MLP neurons of a small language model. Each row is named by its layer, matrix (gate and up: input weights) and neuron, and shows model dimensions 0-148. Each number is 500 + 25 x the weight over its row's rms, rounded and kept within 0 to 999. Numbers have three digits each. A neuron's up and down rows have the sign that makes its largest values positive.
A block is one neuron, or neurons of one layer that tend to fire together. Before each block is what it responds to, as a language model described it from the Wikipedia text at the highest values.

Currency sign before amounts
L2.gate14:514478571506490483473479496522504485490465504484516547495482499473505517503486478506489463522527500487455512527521567487514512515488484524494518491490464493510501480512561492452512494527515507515476537489518535509436510491491514519456492511486475493481512507502468523483498461510529476511477476508505513488542442499486539517472522504509469526546484490527536496520529517449484481477483506545518494516506501457473505467485485495514501480483542549512
L2.up14:497458503500474511485499501519491505479480543484492490458511482493467480515484517502495469480434524496470468529545483499525497452474505524517515451506474435492507475518529509503491474492515492491491513499562511529469481469505468519523516483523505523481488465548520557486514556515464553509468444481485493520509476515495532458488445476491523519540481459518448523499507529473499514527497504488498486466494515469495441512467471496522498552480561522489
L2.gate88:536489445468534486493495529472490496473483495502505527507494532478478450512506498529497466525522519489530477457462528496506522507508492458472522495511488520543494486496474512497511563487490465531453495482522478495501491467534487480491487510501472485470490516477518503526539514489496519499456487508463549486518518474476456494529499468463454481547558532467473527462486511480495538497466475523517511491498497491486494519516496523502485489520447475484
L2.up88:545504469435511576472471498483516487487478514509491514432486484522471473495501494517497489494534502498497469516504532480495513516494499500534494506532465521556510500475552473506535527493493473510465528478501504498548518494524535484540495506491486513483524494420510469518504506495499489502509510523485510521504470464452471504484529537466475516523492518496508478474450476533490528443476488501510484496511492498488505500526521529534507504493483489489
L2.gate177:536453476500492442478489493499495491507461481519557463501503526482530480505500511491495433496515532457494471494498500526494502495457483494490480526521541520446523470472517490473582491502462538519470515486494493491502501526466488503486479534532509498495519452452523485493486506496494446500482502501439528497545486471489540512495506483528469509535536523524516521448469465495497494510468499512517462491498506515491497528503540471488486525484550503520
L2.up177:495487491481515533506528488483464508517492511521538454478563493491508518494484524489489479469494448490475447513499521516520508487498500468480480491486533496469514489466464451470524496499494527504500499510506472529470503543508506490502496523510530463477512500476504516497486498475541482485496473501503541515529515487440516542499503512484481500503471565507542480479493487442488515470487481534499470456481508487520487489550493474489515541515518550478
L2.gate392:531509469559523458468487554515472513506510481484512545475530499495448481485529488498473514540524518518515478476486489524505499532479507483526522432488474515535511477521521496490452485471468463516490535525504490501483515484468528478477489483493458499523507510504535476487511513508507496525517477463453525483510479507472487482491496504512519475480494544420455499486496498502515505511469486497511472468482574496516509513527517499481483481516516515519
L2.up392:533547508499499470477558543480522507488502456462506551483512530503487516502538497444499526505517513496513458509480491523494489519508494499516494447508464526532515458512501521471449475466471524495511526500498525447500525507504497458462476492487480504537513488508524480464475499526504478520513515485466501503511466508469489510498516467492554474463523545506454479492502479514499537492486492483500482500524562499502508468506530475496518499513519522509
L2.gate454:515552531551503485485482516494533485526507518500500464496518485482486524489482496527576496499507501501499510481484512550521478466473463447474479453480520544482513545508500493487516501522490439491475526506541504473472487508444447502553523550511484526483488502500501523496505493503534502544478446467500489532482451554503488486502498504520480468490517480494546530511504517490511530501525506468541512495508521503487415564548495531474519485471574484514
L2.up454:520536515543495501515544512515513511508529470507500513514492490490459499484498518504509481537495525488512501482461495508521481534477487515468486452519497493453497497477477492489524467485471517515484547507499490480472526502489500453500510543517538542473520481522473470525554518511534474523474447470508489492494482525487517510486479495486501477463485559478526505452538468499509521462494517500519490504524501472480447490524517427491527510541521521524
L2.gate514:543491502458535500460467492466508528516519509497492510466521524499551463507532480490479459503495498509519484518526473477486491501529475490502475496507465485507508435499529520472481509527496483537490545510521527529498481502468524517506488542466490539499523515470524471504523519502486457507473523487485506535532492511467504549471472501491516483520533498452487493461470522457505521525453502488491525465471527540427496524511528508530512500484498501501
L2.up514:498493553488531538493503468493487500495504522497496502466459516549526480534525472469468483529495541501515470515495520499503482520547506514490495515512431522530512430510508495464490521494487490534472522498524463552511472548462502479502477517507522509501505476479508465482470513518437496510510523440479497543526514510484503497484469515467494508513534490470493468477484535498498517497476511486493518485501536550473468519499516474517546504470498519477
L2.gate517:511552536489483523515457520488501511513475503527522533469499476511522500487506475519464484515511495482514516530562504513466508514486497463535485529503463536498492485502548506456485512503541485506520537501485465545488494478531520465449517513498495520473505485506468529518517502522488522513525499500536537474505508469473549515514511487513519494516496432510474484515497576531460493493522487522493482473495533498506472547530466547475486524515517486500
L2.up517:478505500497490507523500479531489479502456500517477513502509493523465489539483484485489494499535512501533464522475479529523543482518441485509497513504533547533449497510537495474507502481503480537488507465543527554470532495528508498513516510497510548517546479478499495553559489523467552463514509474523485505465526486493525481484497541470515468481514515508511513508528510486518479530512507505474494489500504517508489540456476474472521461524442484480
L2.gate550:519530458459517482470492497509513509507498530505550505429538468485498484525481463473439464480508495483491491500487519494504484536494544482538501517529508470472500465469490494506499473507479519499488501507489525503509524495488506511476542469498469502499465493475534451488488510505470499540490515514489550486506504510533513550498490487521521528543545502543510468473488528463502505487497473476504478506496484440496484503491456506512438507501479512520
L2.up550:522495494518506494487464489524446490512506503490495465540497494495541492479467460497490552499528494492511475485495501523482494524524496479498513456478467435518528495553510511497479506478520525441496528551482461495513505520525476494543480534456446538493478504520504517529474491482466461492467478488478540568503512538523488498499495498485478419514509509457502583525496500480513524503496511510512492471506509556507532482531485536514507496522540485538

Foreign proper-name pieces
L2.gate27:516463550499488486500493515492520499505497499543514530499514488509497465491464497482481453511536501543470509519492513509468505485527440514478457509536488497492486448502500508489489477506498527516535477474551432564540500502513546464445480479533488470528491463501512532467453471497534472490536506522478486538501518473526512556519519485529513434485488485478487525498492503492478506510460548513514505540471517505528475480503513486510463499479459495482
L2.up27:520490554494464466507499533529508482476517547517478514512549492511517461482441503505468477496550481534479526500485512520446493523530490507510488485541491487494477484501534520472513488505525542518538463446551493533574493499495526487470472485520504454532461470519510531481503475508517498484508483507471490547548515504544469562501529509521488470452478480461504485495474532505490522495467516499495506513469552523521493502491480506508488503459465517509
L2.gate58:453519525543512512506470518522470485495501510514518538489502510494501475521521508490536503505473484514508508496496507482512498459492472495500521516492534486534456514501524508509496529553482485519519483486468481473586505498496482509482502499471505499467543482525545502473481533500503482522470475523516518513481447477537419461488517484508547487534481500469526473555529557477506540497506518486494509512501536471453520481526497510545512516491506505539
L2.up58:418512526553519499492474487516455490535517490512499495489504506465514488500514488457562540510502516558496521526543516497524510477462455549541495503514484499499492515489522521510493527521488514563481487491494477489539476516465487497504529506499513538491568513480527462438469493524514475486515453508499520499494506534558447470509510499522514520492489528476507555512531510475537508526525489502516503526501492508498501493524474534491482496469473498486
L2.gate84:451525509515506494568504500490502465495515518494504539459525511509531478519490464494515512476460510493474452499515513475501516510476511496479420520480491496483496464532511517504469459476497490495503526498511509521475506468490490491496505482528471489543496508481505547497488516454497479535470525543506505485495462503465508469494515508496562503506480492480502511512511513476529455520470528514525512491508501553494494477514545434516464446485541517508
L2.up84:478481454513488473561502525468491492518513507473485501526509526497508513484524450488505486517509537507477497461467499478441530498504510539487526494518539532470480491505526498491484533471468474512493491484481531481541451523496542508509498480527478514504531519475498538514487531543532507497460458519516509492525490497515484477535526487503514496541544461474499514504496505508533459549500510498503546495500486482482496530476485506491500453450537490498
L2.gate288:500492508517456513517512514464472472499477484515555527475510547469472471512508525545555476498470538490484497482503556458495537511518502505505465509544492531456520538468467488513499522511561501519487513509484460486509478514487543499510474523512517468508509509518451558478486480511514476502506516510501496493487525526457520461513550459489489489552480514481482466507539486509506527507478482532452519533499517504479522479488515504532488456544488472547
L2.up288:506546512487448528517512520480532493461490506486568511490483551470497487473503495491558483451476513476514488506538520468458531519490475500505455504535486517456516500490492503526536504526558536477489518511407492491523460486476501522486480510505533461514487506506469514503460470523496488521548520520511512509520507513494526498493536438514465483508455501486498481514512512494485469482485526554481504506507522521473554493517471472518498497548513495493
L2.gate385:499510491498512495472475598463506464490446514515485497504527521471476435508458472485480500535508520454513515494478500505452466528510458497462461480514490513479480513499473501479521474496486443511511469493521512531513531490445464491485528493522484519521459483505549516527466533519488499488503485490466515510574506472461519499485525453518471441510521538481508488525491524501479495481506508501496510514513498476463521486530464511467468490484461449488
L2.up385:490495513501503483470503564494476481508444529506476491497499522468479472508473505485488512508497479475484506529462520496488464470531466498467487480497476477488508502487427519448476491499480471501537460487531506555529535484468486504504499522500496516539472507507549542520465492544515506492505480487472506541527488477446495519465499472500519452507500524494531508514505551457480512501470511493495529497518491525484462492489476532494502508450480464514
L2.gate469:500492559545515517513509519509492499468486493516541492491507450487486473514442512487491510548501496453460496527486499496456504522483492513518518484510498528486539467503507492475511527479454519480482473478500482520538481515462447461484525497527492487496497524498516543481501467512484488444498472549439472489519468491512512525507504461547520480533461530465558498504509494514465507497481515486517499498492530513493482450505517487507446498456467506486
L2.up469:472484548540501545491482508492481501441485509510491426499504492493508472519502527462531521508522486507444507488529500506474536492502491521508491485463485518451509510525488503494543526498464466490467483518483468524550496516491454498490501504547503465499490472477520533507498475528482502490496519524423477531507497501526501554516520479538502507514474489495512521508455494499467491507487488485503503480490529506504512511534521492497471495427461508482
L2.gate632:556544482482493502513458517476509508518495522516508526447493498521513518516508506491538485496510476474507511488531500493516519488475435496498496506498486524528515496501472480474510483456474500489532489472497498515537497457451486514479496449511516484502564536476474525479491479506510448486460460510506561524499478501512458493505496528510501464471502487472458471508497533500528546461490515464512509479470516467526508513502481489496517514484478503484
L2.up632:552493491514437486511486486508525483473514504501523493459481503510494507517482449484533515479495519490481507467505484537477507520529457499482490524523503477500515498480527485475510495494471521469503483481479476511542537479455465518500491448545521487513551493437493530463496478479525502498507527519498527515527490492463474484501499466485507488501503424506504505480468521513492507483516483470550504528512521535466476514504456551526523542452463516485
L2.gate890:495520496491486505502481532535475432491511511530477481469516524460484516568466472521506489487448474517514529482518509461476539432522505551495468487505487525471477505500500503497484510484481513494502492499522509531490521514476520499476529472494537538462492471513492504475526487530486507484527507506478513481499427513500517508504505537515545537532484504540541514558532505503495501544480472524462485510483524473522547544509549501477478518472520500508
L2.up890:511501502505450508506486549490489436490544484510484473477510527452484487511475490530475524506440482511513545483486494508457526483519494536493505491515484501490483524491504512509482500501491495472498476540535466509512543500493495538544493475514513522521438476503498512445522501496479495449542512471519477504494472497540515503523518503477589515527483506504566506550499518506513501490487468540507506531517562508482533503512513514506503534471463445491